config.toml
rope_fraction = 1.0
init_std_qkv = 0.0488
batch_tokens = 65536
train_tokens = 517000000
MLP neurons of a small language model. Each row is named by its layer, matrix (up: input weights; down: output weights) and neuron, and shows model dimensions 80-207. Each number is 500 + 25 x the weight over its row's rms, rounded and kept within 0 to 999. Numbers have three digits each.
After each neuron's rows, "fires on" lists the tokens most often at its 100 highest values on Wikipedia text that the model never trained on.

L8.up641:476499506502479506489534528503508526475506455477495454515437503549533494504488455506495515492537517527531513530500516467500493529516520487483516533534515470523516517462465484466490497518519493450525470516535517516440460505535523456498473525500489491501511457519475489460526488505510548524525500516519532489505492522528537506478522493497502477461485508520506499481486543524509513515482
L8.down641:512505504492495465477481499469485510514503538499496507534538493511460521529501536472496500531452523488479490544533459527476493461484501516498452484491500519468537488500534513490466480524482528515507561465495497516479493490486521509482507449457504504513501497467528508498477487486488486482507484514491474502525497499512560500489462488491484483511481532468514539506537482490520501530470
fires on: " (", "\n", "0", "e"

L5.up102:492487527511466527491489517515534489497515493509546487508475470538484510539514462494504507500498485507532581443446484545490468552490489500524489503515526509514523468485524483449478477491489491534531533465432487488489484506519479494539477507488501496518494477516502514487507515499495541502510556505490458518499503524538470493539453465489515512507501454477503475571484469496479528532500
L5.down102:503495529474559484480506508515520492504452529462524539508494495465511492505462534549545467466488478503504519533543509460477516485534482492518465492498460495526506482466501522495482518479512495496465507532516506476495536549528506502481534556495560517481548508480488493556503461475517492516508489531479477504521482466488485487504480494487525463528494519494514505522451483485530507510460
fires on: "-", " 18", "all", "e", "er", "co"

L4.up1145:523488506500503460490450493504484487411560494478523496479503484503529456505511480497512513518493524484477542489455472506511483561512540492499484512503470527484486482513535510531498509527473473444497530468488542498514529491475520524519508540506496490480522520501474518517498501503475547467512475505470528501467519484500529496506496492468494530479491508498469536511480482520551528452494
L4.down1145:498565529472492539492495494520486502477492451525511519510530479525479499488496498557545497458536459535489487508462543468492476485474488507518529531507496474493536501510533460478540476476535486514503522500470498504479515492499503516490510471527518529497485527446510474510455550495501461486501465541528455492502474474516534500548471524508534510504520507517501476497516448488526531530499
fires on: "l", "S", "ing", "ting", "ering", "."

L4.up490:514534490505535446552511486479528503516495488494480561458522564480520539492482486491501492511476478502512521495518516467523478526524523482497531471485500508529481487512511489486488478516491548519498482558520508527464479492497509481517540493518472527516532467437470510495507511501502492515528520492472489502504514514498492514502447438479465522499501511514496506506503463520527530547489
L4.down490:512492517454492535503522502547510483450511516514500482505480456524486448482478527457544533536540524531522494467535520487496470495480494485455488473518488498495476538502491500530497507555554477484477518474480484453494475493511490511495533507505504510541468510491469489503503535496535470481498464467487475489534546487519502501501489520481539449501518493484498511465531491479577449503525
fires on: "|", " /", "e", " against", "0", " |"

L6.up1112:467510507517512472466529448522526528463511474504465501508479513506475499489473458512531473487511508561476525485444469484514525506539491495469534557512480508535493469479495497503510517551515506470519521547489524482480516482504512528515490534499477498461497483490488487460490496515439492527522538487489505500478505502466482513502528512455506536472512486531486493506485514517468519451516
L6.down1112:469511496516538487480497538521481526497496501461548521501499473490508497509540503477540481518478483455512540489524522527521497456475477531554489496492498499503505525515531482489500484486496490517480496517514495464480501517501480443523490538518494479511463491504526528515515516488523486529482436514511478467544488494511503516511513514490530540514495524513518499488504517491549482552507
fires on: " Me", " En", "A", " Est", "t", " We"

L4.up802:523535495514498509477524501529523520501506530482499504514509485505476455503478448471517487514488490540501500496480474467472500504481496554497468503496509524474510512450500488487483515486507506484482512496491496520513502532537512508472485511455450543467518529559511509495521498520518545474513489497488504480525524531476499462472503504515508527536464506480513473541493510450529534512489
L4.down802:499498494474473485480499492492538502495479533479480511463502474483478513502523502535525509512475543497504475522514515514489492484517520509540481541481482531484540506524513509500510520477451470512483549490508458486521506449507512526516500491493459459543526498500505466494531479476472511510466512471471514462483458516500526501489509495542477503535522506481513496503486497532498493547529
fires on: "-", "c", "ip", "vis", " –", "sc"

L4.up1030:513522512511511502478532488538496506502490455489498521526492488500471504478507537511495451538532494522489482525513510484529508545488522495472508535474507453478501481512478466473508464538478504473557508514456496486483505508539493512494476524525489516526489551482514513497488474502495515486540552529475465516504514516451470535512480501465536529536475498473485469525482519503513528494429
L4.down1030:504485519519518541468513472547573498487466512497491505488476480478474473498526483447525522500492490471547457456529512536439526499501525498495477541558514489554492506533508525511487503467474458498521471497512491514501475535491477475512537524488485510478543490485521513489513518517479497520488487487463556498497482497494499511482491544507500472494507490530513534458498525512522530537497
fires on: "'", "s", " Mc"

L4.up784:490482456513519516473493469516451504495525457487468510489469469509482503428522509482490475520506505511511539507525502436561506516513485511512491533520490472475471482551496478487496525507517508449450484509481502477469486515541512491519483552482517490519482486479507487517513452519478513543516509488523463488506535505487523526516502457487530503486511481487481492505504504518502538516487
L4.down784:511473491444487496513493459472468505529471529526521538477530526547510496511479474530514479502506458462521456477505471524470480474499544521485507496494496507414467527477559480482511523506520520511521504498533522483529488471541501509499535500477505495494474482489453487488502535476509508535477450535447508464474489505502477483526496500494462484502529493557529500512498490503535500475510
fires on: "t", "ran", "or", "fe", "s"

L6.up1072:465507541531506513436471450487511513497496503490517475464498542535525490512450504508480512539544490509474544511481451506523466466549510471496498514521473491517483511498540541483508493526512504526521507510533518504507533515521497523510503538480553511525520514490514513488485448507494465475523491512499466497482532495483515493506534502487482512488486476462520484557475505493497513470485
L6.down1072:491517520488507478509534519509476566465449498511469485517487513464455493520501558534473482518479484484448523464487529517498489534497530509461524483533517505508471486485484462527483521463537504499458499560452538511491513490491488462488538495546506501500527462499506521515478503476501563507482455496531557498499450521514506459520505502497505473472495520488511517494529509483475533490493
fires on: ":", " Website", "c", " www", "p"

L5.up962:466507499522506483547514508507539499491471464526518535507465499559502500492488496487476496504518527538495544471487492536465492473498518514532508503528490480472486473539449503474490492523493499453510484469514519476506455521503478550481464535513494552467509483518492487504456508509487472522536547496523557490500498553530448508534481520460536500516480509495467483501524511487531491539448
L5.down962:464513532503508510496463461492511512501477480538469518526439483488480473468472490514507512474497476470493518526504535548477511462489519479499513524465537501502512415486489490545472540489496489545502498474512521528494486480487537500489550506499492487473499476557533480463528544489473487479463494502508513506541500534515493506466496486539497521443528468546481512461493532498530549489490
fires on: "s", " it", "\"", "com"

L2.up1015:520473529512498503483470546480493514459498509476507457496514477500485498535494509473493508500494528506512498497515442505464524505489528507500489507500532493479482565525478522447501491510483538487523495502507523493536513525535530498491443509461532486469566536497486508489515436509503550508558474495520484494515551502501520509533495545524516542491515497492465501508489539491479473551502
L2.down1015:483469512510485498516443497507476552499508484511499475507462539515474526518513455424512513556509469520542479511497504498490442508510470502511481504514512528508503525508515502433507484533509506508484512536518487498485524478523470506469515473505465495497509479495488529474470460476522410498508521506510492543460559527516497524498491495504477517479505514495491510520518497496490505502535
fires on: ",", "int"

L4.up828:500507465504478463466482545526495495465520515475517523501482540480482463490503519474525518500458497515490485455482480518490497499483471523442480505537512527519487483498479504487491508537480515448579526480469484471533530530496533504499522491435491524492560491503476495518474508467504515537517502543480514509486526484484515503506480491508473519520531520481534474459510512475523492522512
L4.down828:534488544531463508517498531512518474434486530493475518469537437474525486479545532494523482500451473517510501513498492480488511503498523492524483485460511468487507480488489477495540543477497486521521495494498505517505476513544549517542531477504528500512528492504490531512470574488496467508519505523507493509483488492499487503515483458517553499525459476505515500497514443558512531481453
fires on: "n", "r", "ri", "ić", "in"

L5.up93:463488535509469487480527471516497517487551546472512477497499560482490469504517520510482450457506551558531510488478527544513461499447454519497516507556453493538492471487491521506495525501481487443456456489519490509492504498516544494549527492503492472483491498494483526462495507513474486490512548496481481450479492466502533485513503520531471489497488479519525532495487509504488446526508
L5.down93:499508499475511507517512507478479474476483495520435500499500479522536514506481510575513510475491484456468526534479443479477553481527511485500489466449515500489520532469516497490510458530488505550553515526520496494470513521504450493495477504483528485520494493509497486547509531505527512504494461505533482501487488545505450472477512497456487521483492540490522498518517506500489492463512
fires on: "s", "e", "es", "y", "dy"

L5.up85:490484471510486476486478484531494523510539480509472549515499474545515469470526473510473472474515487515519545509485464483452491503500526486463478556553514579516507524477475458517486449484496479492513525497500530547477490510532535510521485501531497497485490457499510504506524484505504479482478501549510488483524506517506473500497472491516517540488521474502472453555535515479497511464513
L5.down85:485485513457512507500503511446474476501463519510511521534501521487510534530459507563514522542494466511545464488538527501511502513545513447498470527483448495490523498501510535514504502489457480499473497516493460499492511505503538480495467471560511513514493527477480491513467510483488471558486457488505503546489478477497492519501519523474519497501467532444495516532455482500532503507486
fires on: "-", "e", "ivers", "t", "s"

L6.up987:490475488528484449498525535565520477510496507510483530522454493510524517532519500495531479502497502512509490496481503483511516504509484502459489508540476491511495522466494465467470550519477477456485511483527507528524557512473475489516479532500506507509483502483513533490451529492519482525480537510491511454522537512501487558490510475524481484464476500501468501487498504506508486475506
L6.down987:509484489483510545531493530528511489499522512490545511497515476440540464432507484514513470483507467517510487546511485524527514506488521490485522502482502496492500515441488512522535475532528452522461473497494475498483483506517505496471520494520465552500518539479467480525470525499478475476518488542508484509456477511520469489495463482516537548478490484519478500495489473510488465483507
fires on: " m", " km", "'", " fall"

L5.up1070:487497519511488492434516496490463533517532451526468517487521512508481460523520493508515523509460502561497508477462472482469542544497470490486507505490497532504534458519482483487499498498493478523480508521473480515516531531505519485558472543470460491501526523480513525458498502501509484516477495536496532435507539510493472508524505480476515533505532518481513545514490502484502519541499
L5.down1070:475476518514486540454510485466508529478553478490514522492500471520485471493506513537541507492498534470516543503491519485491473508488470501523460521475466483534496519503486506521503479529488453467482512494559532488500515487491473506513531518501467457533482530548531494498492475488523511479500472506512488520502530495509532499469467553557463521490498512477500508460516513493477513523499
fires on: "A", "t", " Bu", " third", "a"

L5.up915:473499511557504500486512499482510476480500506486518487506483519479466505470481515462470485500525497502513507512467503505501564513545529491468495534514503461516484483516494517479486513531483529523530479482491498500534495532511496543507502499511449526514523520565504507505510459514520535516509486520470486514536518462471511502556470502470516513462531486477530515468529467528512526519483
L5.down915:506491497516518546488508455560530509500510492467475481460504509479528528485464509436538532491454518496512517483466470496492471494513481478451514501544458467515503557520529509492516525516496502492549523536475520477518513543514543499499503479489526500453522485474521481499450523490508490501520481510468464475507429497481517506500488484492523485438481495512511475532489534510461462534475
fires on: ":", "'", "e", "v", "r", "nd"

L8.up597:499492514493470519516526542493501482515513473524467536524493531483456502508514506488534484492475514531518506510486502533497448532481469511446547489497513483493498507516487470516516475510480498473506454509552531531521486533515502474532501540502516459494473523495450488481519509552469526508494494518461545483511508485517510449518499498495497494496493460519543511492543499508512528509453
L8.down597:497516484522472524452515480503532493468493518504528484499482470482547520533511480577524490460544503517482511528444548458498556546514466512513480472477491481514536467500499497517489538484502488529496523496511495510467513465516460474514532544518463511469532466523513511498455495470492466511503512528478476472513492527476503514500459510488463487489511475455511509502428516520518516460482
fires on: "th", "s", " |", "A", "a", "C"

L8.up877:458488505521476523458501479537494514522509469524470509529514485514560526499517468481455539493462549469470473509500528509516465506493515532485500519530524473503508531504525476490492536485536498528516485490482487532556515492534486496488516512488486517454481522532504480486487482504485465492528495542467486508564510495474525474512481497498514479471472490490513489534499494501475446487454
L8.down877:513456537513481439519507508455512514509491459530535534472478518525516499491537491450486484490469463513498500504498488530480477489466506497484524519485493495432482478481466479551496486545452567506469498562494461494488476511487550547492477481490476505523524494478475484590487550531505535496501532436504516480476520520485489497513503501532502501516506514513479517510499512499492515543507
fires on: " and", "\n", ",", ".", "-"

L5.up514:504503471497501507505518503538518508494493515468511545468529493515530476502493490492510540474487499527505533507517508507493495497534510504531533508511528549498548504479519488502511507493523476496484457552439452548508513494493516525500457528476509521514536521464548490519503537503506512512475468543494532476589501497516500477553532470530538498484476502510470476474505523495524470474470
L5.down514:490478514494513492484517522479531488477482525491460488512493467479518517495483506537522497475433532466452503517516525510480468479474511479510493471496461506488465519504505499532503525513452464511505521544509514471506482536486478490520465532549509537498508505510443466509503481563488501509543468520498498486478493494552496489524505483475484525536537475505449534537511520518544488489471
fires on: "s", " children", "ies", "men", "ants", " individuals"

L6.up1009:488489496502504516506480513500490447477539520492506463496535472533520459510487499482463494475469485478485514461492515546531472534539515587510499493517540464497521512496555512503492539491501493498517501540574492491494514522511476478558462529499466511497454502468452545517506519488504488510517513503489537438501522467505479528515502494537510482508524429513485480532537522490490487508514
L6.down1009:515455519450486486455469481507479520486533514495499490515502497472507505473467523490510537544488482521460501522553514494467511488460556467546486543486515508502470479512513541497470488521536502509515541515533468484524477531510518504555470525495499506492546497576493537514479474476486479517493503502472473502559452520508499536518502517533485507509477505552532496516496544488459477486522
fires on: ".", "=", " at", "c", " cr"

L6.up1038:508527507495485451497499484521513520511541481451507492528506501512529515506485521479483433512464516538508523518478489498560515507502514488503499470473509480461477522494477517499500503574508485478513532508486513503492472510462507527529514485475523453485538462471497478508459477521480527523465492526503499481548493529540460516542483535518490485495498518482476461484576552526502468523468
L6.down1038:482479518570500525549496533576509510500474501528485505496521543527488483547492506480478524486492480488495470468500490502478490516470461486496531511526493480488492490470458498511522513416551483484491514480456476505522512503551480430526503529527483513442461513483466526503539490500532500486512524503486515500508516535473519495498516451523483475504519485512481495502460532500490534483503
fires on: "%", ".", " more", " population", " years"

L5.up213:559478498545518439482495499526533455497494514487483509523483502499534523460485489509478531532453487452505488542483509515502511501566470486460519480530519473496486521496504500467454527514546552495502524476475521530532502487504519517550505503457522501495503466502480482499489471509494515488531488508528497518549492483506481476506485456494503508494520464497497480503470503513509496496492
L5.down213:511507492461516530512502480494482535544485459492543495490506515438485508499514448463451485501525490507504537478542453521485484442461519506537482516532488489490528483522503537541503509497497478484500515509493518458489500526495490509519473513492502513471508550528507495502474500498492471527499513494511481496481483509510482466539562495529502523506499558497516475544514513472512495496508
fires on: "\n", " /", "-", "po", " and", "."

L6.up498:490510494516465505491518480520523472487534497476502473428458457491514515550500534477492507495532502499535503469534523493507521495515491505497537517495483461463500538503484494473445545508495500485500535539495502440492462518508505515503416478551552503473538531510505521485471536561457527504498503500506485491537535472548506489509494520481502484470478522502492473542466495506512525503513
L6.down498:508497511530481485485521530454492476513488472501484503517498523475523500541506488599471483520490505491550464509553498512486489480528531506520494492480511486544505548465474517549528475521529473515539493520532493532518522513529493533491437492494497510474471519506497514538469477456507519452481502428486517504474540495473478502480487495495515489505488441501505474505504507498483467496543
fires on: ".", " York", ",", "co", "uc"

L8.up1056:556549529486498474458459517529491509524433507511493523506508520525508508487472539478536508533518468500500508490487517458513507507502511484497510480512503554542513503554489473459520503531493576458518489489520481475515531492480501531511453528490456516503481495512510502500485491528494522500505513507491524477529534483493517509557489452486524479510547497488485533506494496483550494544528
L8.down1056:443517544532486527513520463505533504455520509534471472509509494501509482488482481407458545447486502499509480515507536535461483488500527540480462488485519509486479528513504511480496491535514443500533494490504485499526481456487527506494500467486510485507500521494491485574489492499532471457529540477529488480543499505474501478479462529471519508513451482520516501515521487504504513482459
fires on: " |", "-", " to", "|", "cha"

L6.up332:490508503525494501538483475507513490461509523484485496547550490554466493529454456488488503506481483522485518530507477471485518522489514523469488515470522488481482498492534441479528465530523509492534513496519478513508495501497543484546461503505542561486494526483505480535494469510490542500497550526508458516530519475465473466513546528469482491494472516500465512467478492472490510431492
L6.down332:540452518509540468483522531534491518478464528505473473481503521535547514454497554570481519462509477496482498498491516525495510506488522450508526487579516546505509462537483548534482494523459495471470460587481497469512573501494509520499500540485495514496514494488483477485522512543500503510516476513475490479499514546501516513500501452501510469490505497494521478517474500493519479549487
fires on: " as", ":", "it", "p", " was"

L2.up709:505471471513484485475480508526498501462504497484475502452497489530500466493508459513531506486517522518503501553501496508471497503504530537528468510536492486477495511476511493516421487480479530475482492501511534506475523511511486511498521529556495495508511479533484529525504475510452538507570534528496494466505552476464517521502482474545509534537528494522510514504471512502474518508477
L2.down709:489498498483509511472447501513502467488455463497490507549537495496519503527515493536501555536475519533495535489495514450434522517484487499457490470507475503448543488526497515509535458522467486501468477503514466494501489483517434489503510442477491531505465495514498499483510490510508480487513499507529468531503473516558495486520458481494482499491482475504542534487510512517482504500484
fires on: "L", " Bell", "Al", "Ed", " Math"

L5.up920:509454489509477513494516518483491495518465509509473506485533496514541492513502527493468516512484487555513493479503474522529486508531491499496520511489528506515483512462528502507467535471497448450486505510491509501532571482509529487464428531502532456477510468516484505496497473510523526507498519463495536504518502494526504487525492541528516534480509526491475498480531528503525492462522
L5.down920:532505469465477493534502484532514460520457468519535517527469494520502524475535516469515518486475534483504537516486503510491505484465507478492506450523479479430521556548496484472503544501522569509481492519494509542495504510512494526513507487494524540533526522474513484469493495494474484508448502520521509517483495481485509498469512505471502491522469508465498479500507481529501544480504
fires on: "ly", "ibi", ".", " gra", "du"

L6.up56:534494497520512461486456525496488509523531564500469463516485475476551511513512458524507484494512495480524493507504425480502526502553448458512487472522520534489556494486511494480491501547487546515508503514504528493494547497491470491507505476467462502475473476508511512519490505505493502550478530514472502493541528462483496479515490479569504563501489456509492505496470508478505506500502
L6.down56:472493506541508517515519504475509486514530482514486534483512524540499488447469513521458504539501477492514456502488539428498519504542497503483495538518487515516517458478479520491484528512492483466488548524503505504525486501543534532468506492522530537557495533497553494480516480475518515499534486455523498480529524508521483481479492535496500505520485505464509502498507491503452487561517
fires on: "-", " -", " /"

L5.up1102:474531456511499514462492500558458485446510495483504502480496526458541480472489529495513499491528534494467512423521539511498534488481530485506533528493507446505521532506485492500510503498503480499485503483493492509458535502553530523519507521471494482492499495467446468507478511481512563521509551526482494446480491493518534461506510524493532473454425508515513479470490532516527519506562
L5.down1102:508479556485471494509499495499473484521512489493527519479491538492482517514498494583486495497497434478504526549489442478458468498501481494478482501500473538495482479487549503492473456517517517510541505485512513489519513471475519465486508479468583518507502515517574538494491486499499507469506459486524493475520516552484484511502484518504473496521509468509514513536520475491497454493482
fires on: "y", "ca", "e", "a", "ing"

L5.up681:504534462534505478451502516479509525525508494507505528498459546486464512543505477504459514488484496458521512468519460497501500503494493514486508483473564521502520480480555512495476535520499548517476518496525515537473480480497508491515478519455458496514494479470536506514495526541499511550546502545498539455490509540504490532505494490536514541496522436509519487497519503455460519536529
L5.down681:549497504491527493480544436471465508464511532526499489488511466513510512477485521547497505507505514518483449538548479514561485481508504498511526472502503477496487465511485507495528478464529461478501543497494489506531496483545490472498495497536498535501511529523503504542530451463510488499502496495531504526530470520516483466500530523470513481491466503469512549521506470535534519513516
fires on: "-", "si", "—", " stand", "st", "ér"

L4.up239:494488533464473518510464535514518529510493528490502532506532519541491466514484509491493460495499483543487490490503507508496541468492505489478496464491525506501514504534521520477487482558486487512553518518480475504553520535526482514491465538473508518503499482524492482522480492529453518511508467516488498485528543498496479485502482508473503526500555522528498479471509484451511494491523
L4.down239:464523477550507458459559469465497484482503464494435454489498534515506569478481465443500515512510543445510466498500467519487497537534524518495507500509500441467514516516519533472512496458515488465523508500521515474441458473518521499522490472512536494482513489487539513517521491508532488496508491471496521496463470517521492479529513500502510526491490470500477502516476494532471553506535
fires on: "s", "da", "and", ":"

L2.up688:507517484536518538479484494446495455506501517520501482503497515480469527486528487484499522450446495476511526491484520465487516536469514487481492516461482515482514556530499482483533478491471497458539499516518505488428566513514549536457454549484512534501541492537483529468437466502506468477492529478511460505548510470483541463494482482512530530498521529483505480555522481478497498471482
L2.down688:477513472476520497502532544510499530520479507460455485484521487503494525504511506438520504520558495520513500521526511494516523548526496486537467512491522484462530493488523499467495540493477491513521481464521469544516498493536498509506523472486479487486470515455467476551483474520480520503512454508520481519467538450500473500534507516501499454477523468522441501495467527497515482493517
fires on: ",", "ns", " -", " and", " draft", "ck"

L6.up335:513460503536485488501460485490517496488545548536445473455553509547494511523450497497504505526471495455476464470490478503467492508552495528536495496534521493527444524460541500482495485503471489470500500493545519479556506541494524498497471549482542480485508485505470496510448518470507497463486569516488494513462551476479499489528518513503518505503492483458507504493456480496486500486555
L6.down335:500552492487460483491518487499474517481465449468462508533536533495520480484482507547450467521493482511532531510457487517513564562457511471467454500491517539496516489505474508480529498526525525485509476542480507466517515476472527524515479468492459504483532488542518546469532498505539533501505484505493557529480458494517506454482545493515490502508516503484511499503502526469478516509478
fires on: ":", "p", "A", "with", " as"

L2.up754:478498505505527516538507499443517533498464495482496481452547494529494481505511511501476515473513495481466488481467466482522496494532533449478501540524519490538514541499451509457512452488489480469500500525527477536481491516518513522527543509486537523490477564511465532496503512553495488532492492508480529468512481472473470481549499487519489482491529474487531437511552507512551526534483
L2.down754:492489490509489554522516483504465511503482528493512557481503491522490543509539448519488515436480490566517552539496509492539499492501507489513508471492497505508526532513513484525549513499435494481484518540506479524522494490509559527492477490521467508500487521510475500488463510476502496508483541493501469456460540504500444536502495519482496524520477539493471478565477496463510448494497
fires on: " which", "pen", "vor", " region", "ito", "ade"

L8.up522:496496526496513493515537499484458489483485514485511526474509506500513481518544506473491503466519503497498529489499511508499480527514493491494535501474539524497496507511526484508502562500486511496511540479495534481459512509493533530507450535516495502430479502507493492498467504528488497440513492532470534499458515476515527462529472480537509494502485508515524479546498548527468498486541
L8.down522:516479496510496517501507493483498458505460510507514502468478483481485473480520474515497504487509483524477512498518517506480508441462502486493476491516571492523511537470511465525490500539561532491441493459520552486502463484520491497507509503486481493510480525488531510533499496508549486508498557484503514491512492518494435539478476455494544524529515492503515503493516531454502530490501
fires on: " |", ","

L5.up1012:541474498498498491463495519455467474480501508509544505511488520475482511498498494512499507509470478498491510504499497495522466504542544520500474497509513486496473516479517445479533564511515459510533513505515583500478497530519518507528486507498466488487479482460501471506488448495497482512462485524467463498479538487523464527512469486534488524497520518516518496524493492513534504441495
L5.down1012:483504480512496514506480499515548507508504533519475498483484487484509488512487526482527506517469491518464478462436485511500481515479493478492502478477502542494471489442492472526427500462511520489493531517494495500511475478519536472476533502490532452508482546534478530490524510474520522485539465470526542521513508532450436481466518485535501520528496494533528532531465510496498485492476
fires on: "ni", "ki", "ski", "zi", "vi", "iri"

L8.up665:515476506531536500459469537504493491490493492490472492455497490520467479487510500495510534550509486509494505485521455472538511483503526480425506459544519481475487515468492494491501508508506503506501512535479535472494489511519548510480490516448462538497526534530519474484456492485489516531500512489503538512539514502433455457513501513514560488491455489519500461497510547479510512511481
L8.down665:523497507513457517524506461526499545524517506476503504552503525490519501563562515509501473480531527479459520518496467518495434525502468500503532516494477526498497504531515539531505483506493466485508479513481495482509526441511515513524503498482527508519477471486456529522510508497489473458483510507505452486475504494542528495503454484476454484502482522518512498519446489537502487499510
fires on: " of", " and", ":", ","

L6.up1096:495510485511506508489538482467489510508488516495500481474522502514473484500504453481486525503480481518491506506495541463496512526486498495475496496538521498460544527488503490491486495504505529486511515491537495472487498528524478520498489596464490507521558500541493511465538541519482477520520497509478484452528533581489521468507504471504499514520552449471444508568513488532541491529550
L6.down1096:499500573503519537512489527526480486492517544477517481503483491523493501462521478544486526492486491499483471502447472504481494539482488449527497515498479507515479467479507509532471498478492536530483522490524452483489517528438519471514461493543495541517522529538578504478487513503481540494522489542510494518517482561512466528503500488512440491498534477523483513500513497509511481481481
fires on: "=", " Sc", "sc", " sc", "c", "Sc"

L5.up8:548505459478529518468498505527539502476515490457518511485477499526500510541537527489495505528496519490487532463522489487585454487508544497530548478523494543461482504520511489527497493517501516508501533507542510527466467535528519505501458496451523506512523506485489537482515471482512519454475531511489496476477526453530480517545496452518524525481484484485535486462462474480510510483491
L5.down8:509498551478497511562466516528535492560507505482472453501472515494467502492493503459511467440532463486502515493482518448479464546533507472522508493496509544494493512504510551505483477502520506482514520521510530467501493491499514506519504490557495514518524463478488484520474527495503513484479468503482532472501472490518538453515500464479476434532461486479515501505480544492521498484530
fires on: "ing", " with", "′", "g", "mit"

L4.up1025:520514430502495488526510502514483518472494524510467529533535511498496464512511516496474520527488543555485519493494491480496524502493552497533567487477506497501495486481550499491497521527456491543510464486453469502456532511506487523527459478518474512497456498521477454485508508531486443514488492515461504471514479496511473501490501524559505508498469511491476470481526485514509549466453
L4.down1025:481488533484521536524493521563504490494493513527471467494533487527496514553474495540477547463471498467474507530470464547531503478531486489508487496486499516512476542516444478544520507518544517474546493489525520471519474510484487505499499512540492538497537537462492452537453530504521509480504481464461525488550485504468457493511498448443501536527513525521484543522515487515531477479520
fires on: "s", "ts", "rs", " people", "ers", "men"

L6.up950:503529454521461456525498516520504480523487482540552512509505499519496507512494478491494559476525567507528530464498513486483450504515499517500508546489515514550508510498501522477477535460514484478522514518504474486491519546525537479483453476494536503501524490510457495495505479489489471474511463449515490457498525475481510487532520467504487503508479477540476483488511539489484482423548
L6.down950:463519467471475495524514503506502452480504521507489493530497494478528490487486485607551487516486496520484539508522464524514504477499545473519477507521495503504495496525497464482541520497494547483474504500432507508513460519495470502505517490508495475521495458482539498493502532562507495525514503493496515489490490477491489486495499510462509505498485500500472474503438495508435523506499
fires on: ".", ":", " family", "ly", "io"

L8.up247:520514510460494469497492512494544493512516503457488490521492516471491509508518470465527516496484502476518474490499474533512515524548505500502538486488452485527483497453508521502495528487471547562523457528483491525482501479503486530518501482458480496451501488509490509494500476563508484495494517547453466497537477496536513475538489508482508541463463458543548513481511485519513525502564
L8.down247:540484484472529515474500525500520500473546552555524497492532477529469509481485518557499504485532464493545528507458519498458519500549488482523514496548467467535486445497531517523471549494537499510495481512477502507528518508509496486479469470540459518519495541497524487513514468522520517521508503454502525539456496504490474489459504500464526486486503512476493515462512514465478524533497
fires on: "-", "'", " |"

L2.up50:546487492507550476505508497521488493504452495477532547514484495482509514498496535478486586483493450506520514463500519501510522528512494467474502488476509515460532501515523445521492526475495533488517547490514502487448553498582534484468479540453507511478518497492486494514491470503496479505484505500494502523488519507519541486516476516510473518468480489498507459467512524466484496506474
L2.down50:472507499481554513502479477478500463470525529494547541533510489492500516484525470468526496492520521490522502517548498488537520502490438497480487492515538512480498521505522499476514526486488531485508482469520448500484518444499534464473461504467478461515537500506480508458496495464488514465508501479487453524522509543494475524472530517489537497469497465496501499492508509516494510551484
fires on: "po", "nu", "ui", " Preceded", "por", " bank"

L2.up409:541480526537466488481516472498502518479525489447490536497527543526490485485541533467427497501498456534507495535510501550513500532458507528515559504505476527514532473470557494499521505550451468481503516542532494485491525511509478493503529502529516538485489500495492498444463510502514514529500474473470518493478480501494461485510494506512499553456482478468534492502504476464544476504511
L2.down409:523505522452517477521516450497477478520480502513460497506508504506516506500492521651543525490505545499520524481520531545512472450504506487532484499456461496464481529494510441535456487538486486513486502519501525528526524499493494507456519488495491459511460485490513499502495507476484485516500466502514470513506515524504491513505480513477489487469491513489516499470527503473484477506518
fires on: "11", "12", "17", " 11", " 1988", " 1984"